MLP neurons of a small language model. Each row is named by its layer, matrix (gate and up: input weights) and neuron, and shows model dimensions 0-95. Each number is 128 + 24 x the weight over its row's rms, rounded and kept within 0 to 255. Numbers have three digits each. A neuron's up and down rows have the sign that makes its largest values positive.
Before each neuron's rows, "fires after" lists the tokens most often just before its 100 highest values on Wikipedia text that the model never trained on.

fires after: " ", "|", " (", " |"
L8.gate188:141150160145138141206124145095139118121131101135122110110145097153157128144118135138148123129107116114128104079086098109141147094104142193139132111129164153134172126165108133144092099109131146104135094150149076158185148125121126093089163118140162101134141097129119149113151103113116115119
L8.up188:110078110151117115192092136128100070116109159132141112115117106141142180185134130127142146162144138126105175132151143096152137111109171171149106141066158103131117089139135117138105094122121158119116125140101137082147146130156184125115135108132116106097122148135124123145137131155117148093

fires after: " ", "s"
L4.gate64:107125087142146082134148146121153135164103126132111054140160106099150117125140140148159113115113100134095131137150145150111146141129080143107156150100136126106114148126082090143162090098098148098090130131123126126112130159108090165111135092149126125148120119154125125103110156102144087140
L4.up64:121158145109127140147112087149150112154120145142106121118151150176124138138121093155154132077095114144141104126154170122119144100120128125142126116098092088120121155139103159122082167118136141103132097157120147131089141110140084122095147140157162116118107075142160142099134123192119115071

fires after: "8", "2", "1", "7", "6"
L4.gate138:122143137084176129102100068106158113112090130125125095111110133136137124125149107083152150133115086104134156121120124164122142080146127164094146151107113145130093098165132140097125134119121131122152109107124149139102107097115167140141131108215113138138169127097140140140138136124125080159
L4.up138:132131167127118111136134116117129128087124180145122123124079156113132144155135140116150141151181104141137112119128090116129089100110127105165110128124101088139167079110126159136104183110125156131088148115110165116141126137162121132119099095086134131144117145096152144188125138152143126120

fires after: "1", "3", "2", "4", "5", "9"
L4.gate46:154109110147144098120202140134156129076145142121164130083116162108161144119111072144190132115128110132134124118135116122130144133122143136126184098148158144128112127098145102167114110139091143130124115120111150143084114142113138123135098115152164100092135140152135139146094111144124132141
L4.up46:148134116126126120079123119135129065114141084108118086117116152106121157118136165125140142162072107172149153115158108131115111108132090072105129093156122094130108163119095131124082111078121139133105123127158183103124143107125128103156124075153138094157133099145147153132152064153118156124

fires after: "\n"
L4.gate121:131188134146095175142111151134138138108113107113124162135115155121072117168137158111195110143174134144131120107127131141120110114111150127122109129141135116145139100173149143134157134160133132124149148106129135097130133123147080128046127144175108093159107116134160136136167145107127109141
L4.up121:107132069144127123151108148143127117131140109103142174145139134127110134141096158145125146100127127137101124128126138131154159146071122123141111108144143114142115118122114184108125097128175145134139097131097135159101160106104091154105135115112100137122145145216163201143118109091161153121

fires after: " |", ";", " "
L8.gate122:138126132178147138157221150143072089109130106126161147110116129144146125125168146116099144117116137134107078127136113121088127113130169136142148119100113114186140130128106142163158095097116086099124143190148130136139124173138128153095154147119135084116093150122131099114085146088106120103
L8.up122:096095113142171112160118155153158112140163125160166164128099131138140132131167152150107137099096148136150112135135094140173132082120106113122141128094146137144102145116140078143124067105079123102147159137140092124132152095139142105127138146120127149132129141149123131087096118122148149154

fires after: " |", " ", ","
L4.gate74:126152086090165111141122084110162107077116111124138143160095131186115120150126126120146155151131078134112126120149142124164122151150117141079111122149130111128067123122135128134134154104106118118077127154141201102123132167139127095136160136175169117113095109149141114144142091132105129116
L4.up74:114083117085160127139115187138116148169124153143087108125177128125155117128139166084115108130145089128124122176095100084154167158101166153150103120161130158140110127114111143124135126129174119104161103116152185130145127115135138144106114123148138161108094175139149104139163112098148125060

fires after: "1", "4", "6", "2", "3", " "
L4.gate5:071134109156100158149080105114132163128121115122130132113153117121135147138119133104117126102155152091120123063076074131119150090143171080126162103101074146113135122163136153140114127173143097089147132106128128072091110126151157110140119172162111082152114084107123165133138165137127122146
L4.up5:112135126123090114117123106158161089132113155156155126164166106122095140106154143145185109120119130118105154106092094142102138133187121102112134152138164169122160106124130135147129135124116096142138094082152096133128130084147156163150091143172158110063142136125171121135112138133113089132

fires after: " as", "1", " |", " became", " in", ","
L4.gate85:161176117153131131093191131097115145112157088130094150146131132154082129130146116074126130122131135128181124120128112096146179133160157117135119122149187143132149087155170123158122152135105174132154104096127115168116108128144140097153136095148126138137132137144104135155109135179112124092
L4.up85:110116147094149126119102120138135108158174136122102141100084123122137121166096107143098118114110075156132130139119136130177129157134171140130137119141111162119124158122077107129143069139137137084121093159130146125167111153101121146140166080126127119081155088103161107137117113145123136084

fires after: "\n", " |", " N"
L4.gate182:157131128102113125081165154148133136078111120119139121124101121155116109146146158157158135128158125168114140123121117150122086132173136166126141107137150130148177107136110125130124129097118112125162130128150101109155142109193117102120127083130140090120120154090165164160206124172138120097
L4.up182:133108120152105163127139147142113138135119108159099164140144086134135093109129125111151139082139162154138122137090115098117140171082117143122096103171154135113135163114110147155120116119153140131127075102113136163141192077132143120130133135117141116119141119164124142105157113147161183105

fires after: " the", " Los", "0", " New", " The"
L4.gate40:097120100127119107160167130117129079122118137130132095093121161141099182118151124109129109132164148131096153104131124164135072115114135142115127137132096146148132103132116142096171081089121168128139140112126126152107128153170083114110108105153124122124172096144084113129105099145113149143
L4.up40:129130116159133137095161149139162111088121178139139094126119091142086138132124101113125135105132152166159124107180095111170156151144115142129131152144115158122097120108206165096119156113135170154142160102087123179133084107166119098127148165122124130097134163138120118102122165133165129108

fires after: " ", "2", "1", "4"
L4.gate101:165134121095120143115136111131149169115128144133178125151147170157181125157145126151143146148105147150150120115100110134119164061121153134128140075100129117116099157132141150149154110106126147099074103130087142082102119118104088158104148119125127103083145160145132171162144110161125132103
L4.up101:175145156127142112148170080139103167122099113127109142136111095130166105100157161134146130107132133114091108132096073149088139170132144148126122119124121135178159142152096156178166138118146089189121122134146087143126142136150113116101146105146163124146162101120129120123096102138139127109

fires after: " in", ",", " New", " of", " In", "5"
L6.gate115:213146183137071112113132159136134085070146141149147147162142161172138135136118152154151093113143138144149129160164137115134130121129127148126131115129118135132122122165148104110138155155133153177169091144128122125139101158162160160109107093087099117127122111100137122153167109109135096182
L6.up115:167127110091097153128149161124143131159100109146109134133144080129167101136109128138169139115108117128089157134139133147101111108123162170130118089132154121150140143163115127099073120142129149209113122117112152105073151137153132157149167120110131143155123104070148150117133141101146167089

fires after: "4", "5", "9", "6", "8", "2"
L5.gate71:163125117148172078080152128098127144118173132124119131143104148114144144132152106103095103089101144139142109139145145113101158093120102131133167107125130067118103110145134138132130134141142112099121147144139104110157158132129154092106079134124108182143122115135146170125119170132115131162
L5.up71:115114098120118127134176109162143141090147130120157149110118112108128114128148153165159125143102118098112090108125096121124098101153146112108173128109082138062123139126171173097164136120119129128144108158111092152136114188096129133116152116121122073125106137142131080112117132140104095084

fires after: " R", "V", " C", " M", " B", " N"
L6.gate153:135092116157099151079150167142150106114153140133148131122146139137142124122104126155150095158155159169090116130099147147134118145143107137120158122141086121137125143105122151155173141145095131108139134130130139189101126108152139142135168146131129111128091134158152166189121129133168103173
L6.up153:119108151106147133142107158114099117153098118113085096113156130093121112113119105114097123136083104118074114094121102132110156112111126121088128103123136120099140148105117164136140125121141133145079141129132136152140115071098144160135126130114120106110117149162143107127109112169146192169

fires after: "\n", " U"
L5.gate36:121160115131114151125142148085146103141123118142105117113162183125121115146116123151157130100111142135134124107125115115153127073131127134070138149121067121061093106150116154154125134089157120140142066113119128105094172101137096157121111114111120092170098123155111132132107118152086106120
L5.up36:105081130161074118158128150127111114136121099175116116104108092156088117154094109122135083113084131172115125141140146119136139135087099122127112119131125131151143131139150162097132107129155137143152099088065138123113096084163151161140117143167095150151185110147112176129115142137118159157

fires after: " |", "---|---|---|---|", " Rock", " X"
L4.gate157:136139118065119138125146149140135118123108121175122103143157157140111128116170087146130130131153142114120134143127108144171104135093112097084149138127138137061123112120141153091158170124122124118142113124126118145140128096123176133122126135168123091111107106093175107148143131153106146137
L4.up157:110125076087147149122141121134145112108119145104104138140102128123113155121156097159104123132107145098113101152138097138146125134166130092103124157126096085142137119148160140119107096102123142121137127118106153140113086126141126118125133130111141175089125163145106147072122133096141126166

fires after: "\n"
L5.gate64:112129115128109136133097161127118139179081137126130111135151125191126104120141139113087115166116119094097122127150125114121140131082167159095071145142155082126132094150151149111162150143175172170134122127102117109127135116121124099107077143145109172121137096115160148136177158093118111133
L5.up64:122149138132116150135123153122166148152130085141086147119165141097129153099120144104134097127112100162108152119142146111128173135139123123149115154116179107113141137132159155125167108088124158160090087117137080104127204109132095108111072080112135139133098169161144129131160143129119119133

fires after: "1", "8", "0", "2", "len"
L5.gate128:132122136142112167171137121130123087138103122129134139138085138108157147121121095103161110169105087115099141106154139148133129106083087112129122126092160128150139168136172125119143127122142122110106136147140144101088108146108157126113157116134155151151136104113139179142145117131149105138
L5.up128:113102164145111098086125071139137130154122097181148113122112137127128119127141085129156127106138111064158154099108099124117144104157156125141138130164120097143156155141119089131149168125182096136119115106115128153082150138116154161127112141141138132143140150111132094115138118127171135114

fires after: "2", " in"
L4.gate117:115138170117085120137111160122098098107086144073134079136140132159107081161108122110118158134097149144142140105127131142130137116134139133140131112173186144111159159170088127142144144127133177148126113134084186111171097141110133135138133106142108157153135128093112125133138144175118132120
L4.up117:119121169121143153073138152158104140087140096101109113121112179163120127147124154094125104140117118173093165087139119157126119137146132136050120131133123145107109138085115126127080099106116128107135079138112128141140148103115092064133140147139130127129130160135130117116161136152075146127

fires after: "0", "9", "7", "1", "2"
L6.gate5:111109154121057148127049151131125135106148137156155111117148101134086146133141153122154169134129089104131095141123154184119119132100123137098146116147154147089127133115130127120107131136092149155121066124081106069099116143132101115116129124145087147122154176092116136138097131141145135137
L6.up5:118126131140112089121129105140108089159130123117132122128089134099133145096107093108150154140133102122132072123147060142148170101125070110130181145140118141122132144101155113102126108107133127131140128134048068113110153139101082146119093110142102191115131103120101115105077123129145149133

fires after: " the", " The"
L4.gate110:112164109109138092090156147081143145084096152128108151121121134135081146139102136129122129172153099134125125089155142122186140131154127122136121123132113137091156126087078163106133136128122133046087090086151124146107102106140103088108170091145161113138103147094128101119136125151105138104
L4.up110:168110113117176130109146149116150116119097100139092119145127160180105103136123103123109127161127166131091150150188135152117157087114096099105137147159153107109150139090160121117141141117149136107171159145091207123123089128166111068151147135167124094143145145113110137114109154115151120155

fires after: " ", " (", "\n", "."
L5.gate126:141084076090139114140116113145147158165131129127067146136119102099066125141154105153122124107139142143108129140124135073179122121146130131084160135115154128156131117088119102105169132126126089121135123149115148103104151122132146153120120155130170104160096109116121094127135146070094109139
L5.up126:156126105129160140177095186125066123171099107166152112125160170121148119125098142100121100151108110127115114166127146107102148116158132127170117133146151129109120130102102121124067119114119136093111120125163134139077133127073145138167112134126139122140111124171109092127128144122142096178

fires after: " ", "2", "1", "3", "8"
L4.gate14:133107135125098119134117141092127113110131119114140109087181139132090167156106093114132076136154116122135057089132144094118126105092181105143101118106154122101133146150131151137126115158155110105135143110157142083134141075085126143093138110182133090138115129136135103141119127164150125127
L4.up14:129122130106102105078143123129148108065144153132113124157142162094156171130138173128162136144104117103137134153191113158122131144140121136158079124132117126152135144099133129120143148109119171143148111158127146106117092141143143091137120135155136140141133136160153138154123118048144138148

fires after: "9", "0", "1", "5", "2", "3"
L5.gate141:126137163175092156109098099104112171119122101134132096143078127133092101131105115129117131138122144116147135138145116142129095134160165185138133143087088101104163078147117113170103126122152132118061134102174141109096137118110114145125162130105115129109146138083097158118104174123127166115
L5.up141:122124117079128173127116112132096177160094151118129055124146125130116068120119120142111100110131139132105152164148166076135127101143091110129105141148133106154137086132152105113135120100131108151105192145148073163137121135121138110143102104127136189087125132155127128111101141104131142145

fires after: " ", " ("
L4.gate154:130138138134128166118115070118138117124135138137069086091162112135124137140155107119137159152146172139184149116152136112140140124097142157108128084148125119133119091127126186105160176125124158098115140100118156086135138133096130077104114153135110108119110177122120075155138119127107129089
L4.up154:077121142116109136073132119108121170162086134083124110109129112135107107152118155151135146139132142110141085175122165162120142141152120146101147116085106108181135116131096102113114097126153118125120128131171137173148140164138196119107068129137114134137125146153185116140120146136105119088

fires after: " ", "2", "1", " season", " mi", "8"
L4.gate42:109155152108112136140140119117160167137112104126111158116188164124097162142162109150151090142087113094131161084131073183129123131124118105100088129131148117131152112185124122104133143173126213116110121124131172128102120097117119132124150122130111111151144138116141164142096180115140156156
L4.up42:086095135107168137096101121128097110121143124104150099099122136116098098111112133150106122158105126084146118139122112119155149152135054115145122151130124090159166131121098126087103131132107162135147135136122155103159100174088106112119142134111135169100157155106111144117101120128162116129

fires after: " |", ";"
L8.gate66:129098108163142097097141095154144152113111155145119117150136132149117107137093128124105107162160112105146146087092170088092155121169105170099158127120070102139123105072119155141095134126152102109122106122182152095150121125131110149147128074105109132122093179161106140173124162084132101101
L8.up66:087118133152143123179096129100139138135126145111135172123117088094076118074137085110121191149161102152160140122151147101148136117133107133149091133149146128156138170117154097088057133147118150171174104164108119113090152127179172157147134128100101148120127151080139127139110141108133156143

fires after: " ", "–", "OR", "rum"
L5.gate154:113103102144141160153134057120156107143126135130145152084132110126127163126121126081132129097166126142159103135099125145134100127085134118153151089111095150113148143095112163091156095141136079104150159142135141082153154116146096128096155153156159087133106142079130101133190108101143112135
L5.up154:160103125106125118087109144108142113108147112114122138139148105136108126125121148140111099143087127156101139132137120164105158163076121097128087119107096186173133162155113110146114118105089164155117147111099125151137137159139141145149160148124123144169156116150178095132127133132144135131

fires after: " |", "|", "\n"
L8.gate104:072082082134113150149113114143170161119140107160126081132129130119158136099144060149149121109114121100115149143128138144159155137091168138127111111124127140105149127156112160123148109065130148140121106143146092127106153102104156137104121097122116114125139133105157109157114107140153106109
L8.up104:120113115107130090117109088143130114103157104142123106117126123136166085100110170149146153114105182122080150116149174107122115155123077095135111162124108126115151114085122150137118124102105104150126121100151149131163144082120106128126102152161166134155125119149138112158128169173114153144

fires after: "1", "2", "-", "3", "0", " "
L5.gate72:108127115104196116136112125155106098147156131175126120112163124112149121136131160155140146106142097149105127166112121156142151118128144130118109123106161102164101132120123132191158146139100117123114159139134125099142111129134063076158058127132098137104128171126093140115121157141150083154
L5.up72:075115165126140134098124131122141101087121145124128143118137137140100094127068137170081127112135113103129115137109107132141186084126130145110139081145141132124125172161172157159150132137107119101177111120125155112172159135156102131175101142130091138089137172155125139096151148080144112097

fires after: " |", "S", " S", "."
L5.gate183:086156129136086129137160128149115129068084162121150134151147120159106098141105174126151116089102158127121141163088128176154119148140188148122118121110106097152107112152075170144119133136162131131146137138133136159144115117110113133131085132115151135149077110160160116117150117098118121145
L5.up183:104127161126152173114109156135143116141144085153159118111135136127136156118077144133102110127153049131083086121155151153173127115108115137135165166091080127152126143125117175120140126123137138116123164153080127133147131160132109123125157105137132157109094185141131093100130103158145108150

fires after: " ", "1", "2"
L8.gate156:128159154097163154151113115087107145118142116130113107133179147121104128098119125119183147142141157139143165116099115175105175097093132141102087128121146139101147117107138158150103118129139167099146129127145114103178147106110131169100177126133147102140152143109109121144151146160108059128
L8.up156:175155179146152097158138133100161145133157162112130150102109137127108113134137119203144110122140152114132141147160121136096165155108139173112124131103147089139110133173152118154138118110153119122115129159145168127148106136139134164145090166186111096081171113147155144122135137138130120089

fires after: "s", "S", "es", "us", "conf", "d"
L4.gate131:171135124103113156137144093101121137112112121144170134098179149156057127153154115144142156138122117147095113138091141122158106139167136151126102106094136114123144112120167120104165153142089115140147131164155091088145125138153108111170100168125120133132143167127075176160165127130124133067
L4.up131:141183086143118114138126178116088138126149130137165144132143124108099178116135118147123099140123113167124159143142134155098075116123136114140128119118102159117130138138156159115143159147134114089085126096123135173123111130131127170159139088130106119096157124104104100135097152097142146111

fires after: " ", "-", "\n", "s"
L5.gate172:084148102084127142155128094130158105148141122111108141162122128111167141171176126098116133091153127070123134110089181094148121135165126129062138105102120120126117127145094113167106126111087105098141142139122151128150151126079134109158122112099117114129122135117132135116192099106106136144
L5.up172:172119124146104113162119103139123160120122166135119128115119145093156128159109141137119151127133127129091091136095170084115135123125158192165125137157106137133111176165133121124102146102151125137145105139161140198095133106118093131124128098138159112131130098161119153146114083107182133141

fires after: "0", "2", "5", "3", "1", "4"
L5.gate12:181109145114157136100101106140172116122144096112138141145092105075157144121127094127107121183119143155071135122103118137174089048146141099143144142108112116106130164116137160127134114096116113103140148098143109147122141124124105165127157103137154121114116113153139107119162103135107143155
L5.up12:118110134103095129118136113150158104086132113133137102123087126133127150135105105141141124122126085099149162089123133157121127080146129137131084100134133129205131134163151164122113129124110132118154135081155170149130142136116094155145121103130081104128112126101070143171141140112125112098

fires after: ";", "."
L5.gate142:129111170116088124106131150166139127102131127107151105114119104106151170185104144110141168137141132106122108154134150139149128129154156133102127148125145102134084099139143173128139124103119142172138142116110132083118094125156119119114082115195134154123141116157159111125138110119103113112
L5.up142:139149149137162079133118115157127113155111119083143143113097102116153128163115181147117133142158111112100124119119114090113125134112112138140144126126127141128134120144159141118078136127121135086125125150163129146123145123105085140125125148113142135066097136101109094142126099138121084120

fires after: "0", "9", "8", "1", "4", "6"
L6.gate163:075131134133111094113172150106126109162132150131103139139153163095132124109087097109153161121148103142118115083143143150127139117123102105136158121141128085112128136089131132128130128117107087095108159190135096134079142158110094128123112145102164153122132167058135090129137128155111119098
L6.up163:136137117113123069115170086132136099103125110146146113142111119142099161149142139147122084109092107144098137138137140188098093147083149129130153095108141094132126098135113109125185168140108135112070152161147105134094137140054154129139122126123103114142145125110137106141120112110094125114

fires after: " ", "-", "s"
L4.gate173:131089121128142133148128109089155146137138106134132099116130087119110116140149132130127111115151147095127133133137146119181116146122152116168118110076122181170158176103153113134120133132103166143101113165116103118142148183116094122140171113131189119162120144143150133122138132165090106095
L4.up173:132129128125090160116165122153101131091134080111113107104099133110146131128132111128139121137127113119180127100186077150135123140134152104161103148157148116161128126139094099125097103140116145070141137131125112108114138120115097137134177145108101105103131151114136171116114175119082105110

fires after: " "
L4.gate19:138158128115152121183128167104139098146083090135154125134164175080098167125143142132128126151103111158116147125126150115154137159174153145128130128155132093121130111128121106114149140121126130055127096139161134163146116121155092082126150146131134121154106113118133145113155140090165111122
L4.up19:099088121149097152187160112114144128091132104140138110121126154069179104137137122097197142125114138084141127115124115105135094115117154160131149121128124140157100108149142153131088113082100149106107113139101105142151144128131113145128125187097123137109091143118127085109127156142112100105

fires after: " ", "–", ":", "-"
L6.gate119:174105082156101111144127146075116125111156126118110161120106148137097141119147106113145111141161145115129141129174109084164108129100146120117122138113124158110141125117119134110144077118109122149199122123101157098166124148117104146140130131108153085159117099096116088131145119141103092195
L6.up119:112152146139103149098105146132129138113082149173121123103101129111135123120077116145188144139137090147119112127148049119126109091129155116127123133115100138158117115103126112131104122092156140100137155120097155106114079121127124110101106135121114115097182145170146111123100132173178131156

fires after: " =", " |", ";"
L4.gate11:186096138107137154061158129141120151154134100136101117153151128093116148110119127104118120159155114124119131138110155135115129119146137109105137128100128156139131113170107158104115121127142126088113095119165113130157095207105108126100142106109126137124145186172133095129101118154125147153
L4.up11:124133118134108142155152158151113109092153172122130102083143127127124127116108110123139143147103138153120094156163115169140118155165129123172119163134100129155154156146130091161120149148145152154124147131138127109060126133162130089161113146125142149072147151134142138091111128163116111149

fires after: " |", " In"
L6.gate14:154155129130099125144146202130138095181173140125096144157159138140162094148132160126102141125142132154141119101116144152087117124102157131121114118158123112160114118152096178142117123138113147107104060146159129168098113146121126146162130147151113102136108169109106107176146143138166110107
L6.up14:095111103117154140108153105149134098087133124127131160133130147129170099108189122155157095131115137130094150145108139149141140140105114168165103152130106142113148178129148108164159097146122117181096138162111141180120155109091162101173108137127105156138130110130140096137148105119173111150

fires after: " S", " B", " R", " (", "B", "S"
L5.gate62:107153130135142158173181155145125130130109122113123141129175132140101128145192102126124086112119129145139158110125073155132112142157152160117119126132127129122141101081152129163170120152175124106127101121104107121126121038146159127125128114106107122111088142143091149156136153159128127108
L5.up62:082155169126077164118127161139112126116123140142128128128155107134215167129132147093094139122142077096100143134153144126153150131143157176159119096100091157084136150165136123157133120138117130100097104112109102129111098125119141153088158155153112156143117142132126110128166152147106158120

fires after: " ", "\n", "-", "1", " |", " ("
L4.gate70:145144119131159148123163121149161138141070116111087137164131143098133097145115142151101147096168132147138125134130137102145154165173169102136111142109126119147192093144103127149177081121110134112149103147151134105122164126115131128116147105126118098138138164133099170149147133134101127077
L4.up70:120151123144132094130181131108163073127109113144124123086146101121133092143144088124122160139155148121127118128103143077130099109137115132112115134101182098124124121113138153108136086114155135129120161137125140099130149073128150107142113110146100109119116088139115169158131106126161111117

fires after: " ", "pen", "un", "-", "s", "0"
L6.gate166:143129115142113129150080097123181136127145122180145092141136122127152137108093102150136111102163115129126123148113117105170168132168121083110136109080147169126111148083122098093118103116133102101148133119116135147143111175152106131169137141156136144138119152133152148112134115112155134120
L6.up166:140125068148140185085154088129081100170122129139090157131169133127108113140120137165174135118146140120147142135096147108139128157141104132104127154132123157158179139145086149140124116113164130109152088120130112145102129156090153139149149128122139130137072194125121108137140135106140125141

fires after: " ", " the", " of", " National"
L5.gate145:142111093131123114112167116137088110106123117124119096121127124108162111119097095114145092145164170083162166127092125138151132164126110169063131145114124113134110156156130146152135121107135148107118101147128134098123108137125139111132127111079101160094096165138147148119133111160114123091
L5.up145:118111124137109148155149113137099126064142086105165093069114150120119100135085090172123095101112137120148107122137160141189118125146130163103106142138119113090105106140141082103142122147140148112104096104128093089167117168094090117101133136122135093106149099132107083140150152142145161107

fires after: "0", " ", "5", " Premier", "4"
L4.gate172:108113139142127125146133092116106095138123112139154159106115139098177136137156110176144135119104118114090168092105126123138113132160126163121126086120168102094113094145135144122107127114095118151105124118147080145177121152147159081140102108104139139101133156156104087109124169152156139105
L4.up172:115096118130107126114139069163152164073135119147145102112128119101104136130116145151127124150148102139109105121142161165184120135174117121125138124128164104113180092155148092100122119121124130107130145129110111139129115117099126093094149131114147139139101110172090093094119154142150135116

fires after: "0"
L4.gate15:119131137137142090135179135131161081146143148108133174116131106106143113091116085110172143118136093115131184156137079137156117131093136104173134142114154137162140153149118159107140141110097147113162180153139143174165133141109115138123171174137126131100158172134123130109112118086156116133
L4.up15:148097157151159164083118110152101152171143115148166119152111123102111107113136078153107115157108146165122130101157139133127102159137080147152147113121121119103162124129137092130170157142127153108110128091069136108167092125153151105130124099134118117165102146144095112140088135180121149126

fires after: "\n"
L6.gate108:108191139143131155155174170115120146122137179134146144113127115129144131120125110129153127142116107105108098093105128154105106137158145111118119176157103137087131116116113145163145143138171122129110116128100092171111140108117126125161110096116158116164067146151133061196191150140104100170
L6.up108:149171095126130103154145105132133118145133099129116096114153140165100123120180138114094107134161142135126125116118095116189130104107129126090109139144123131096121147136145161094173119168160106084130082164116153168117182155109133179145098150103164124088132133106147157130131133147107142142

fires after: "0", "5", "/", "3", "2", "6"
L4.gate100:126134098168112149109148129144110131117121101134100124158118141139080134111175138084119087158095149167125140141100121150117063092104101129082122157087102120129146135123159141162126093137105147126126137100125102136118137111116169107142117129143127099113135110090168127142151140148137106114
L4.up100:104128130107114126122150130140105079148155143113083105115162108121150165136133165074109106148142146133139157142113138141099107120079150133113113122110057149123149112131132158141087161178114138113131143161146118130139177092115128189116139131117143134118166114112129091107134121139123160163

fires after: " ", "-", "1"
L5.gate152:185161139115131124101149149105148142073188113117054155126083164127098139159106113094166158144105124139121112097101131172131142122118118139147153109107105168121175105129145098159132124129117118108126138108110133134119149133138096134107173153103134111127119157147111155144132135125152106091
L5.up152:123129136123141147099145129115133052109145128120091145119104108088086165143123120147125101130130108108115090127109121150107128147128128134116152145125175128161115135115100140125151104149098122140139131131121127137096109141153126110123140101090167080154101152126146135123076140117090132071

fires after: " in", " ", " In", "In"
L4.gate30:171145134121099120108119109130108115138084155132136110164115116112114104101121094117141144149101115187185156122106113148097131136146176169128148121118162119098169100180138123102133150106107116111117099120108144100182153128111107102126087109123102123131145121111136154130115132137103106132
L4.up30:151084077111098150083138150148118114143126193106120130178165163096136130112141136119133109091116117138108101139143182122137097111111132134118116080145172137114120121141145146131097128124089159142143111120130125130142098098152133155121096121105119147166107109110109142116154148151134113095

fires after: "2", "6", "5", "4", "3", "8"
L5.gate39:130104156098137103079108104094097094159148120134135105118118147164130146131164142135129093134118120123076137116102162169136111131098087099134123122165165097113128145154076154113100125187100118135152141160118136123095148122136142138128111128125121127125131156107146149176135174107132153164
L5.up39:105165088123135128094166153141129103134107177116168115116110125105082131140148105110147102147127129163116145124118121094115107090135118109109129128084133114139122153145156117104108161144127112076152121116122119110141114126095117150145163141165140112142161156086131134140113156162107148098

fires after: " ", " L", " I", " J", " P"
L4.gate9:122092079169110157104115131103148102127140152120108101118182116099135145136208148122136126122145157139135122103118104133163130129098155147110120097131119168136128087137078148121139108129109154093147075127134134090148094141173105140075132119158120083119122109107118116132163126128086147134
L4.up9:135107163124173132157133176124175141168115160113147164093115121167107109116143123137137097145134145135133164167120117103173134140179110164124163080161116125113132090148148130094140149093145140151160102137143150104118130135106132180118102135074121144136102125127115100139132132125100153133

fires after: "8", "1", "2", "9", "7"
L4.gate134:115175166119152149134093103111131126187096142146157123148135139116043146122113108119167121143092127129131139120149120112084116152127139132124105136137151113124152109128127152121128081102116142117118146141174151124144116171128123071142071101120155104116140129099127148126168120136110144159
L4.up134:144113117164079140110108119109092134109121105115100074146151123124138134148123124087158102099199119142122120123171151126161087155153138105178087136139131111155148127104159112150128150123114165121128086131086170074136094087124134137101084100165132112125133149090132135155110141143130094176

fires after: " ", " in"
L6.gate126:115132108125099118169114164126079137123115089092186156149166121135101159130120135145126133120135118165103173172118148120140137147107139102104094108140138083131103128129124117113158148115129127133111101116112105145165115144151129173099155126097178119124144156103101115112124145140117093139
L6.up126:171056119162111121128090128107148136121109109123102133144130142131118131135118080178133126113137126150129102155140138114099176059129147151115112124096101113158154152173142147123121131147116135149146069106104149124152137116136094128147154138091132160106159145121089128102079147128159136122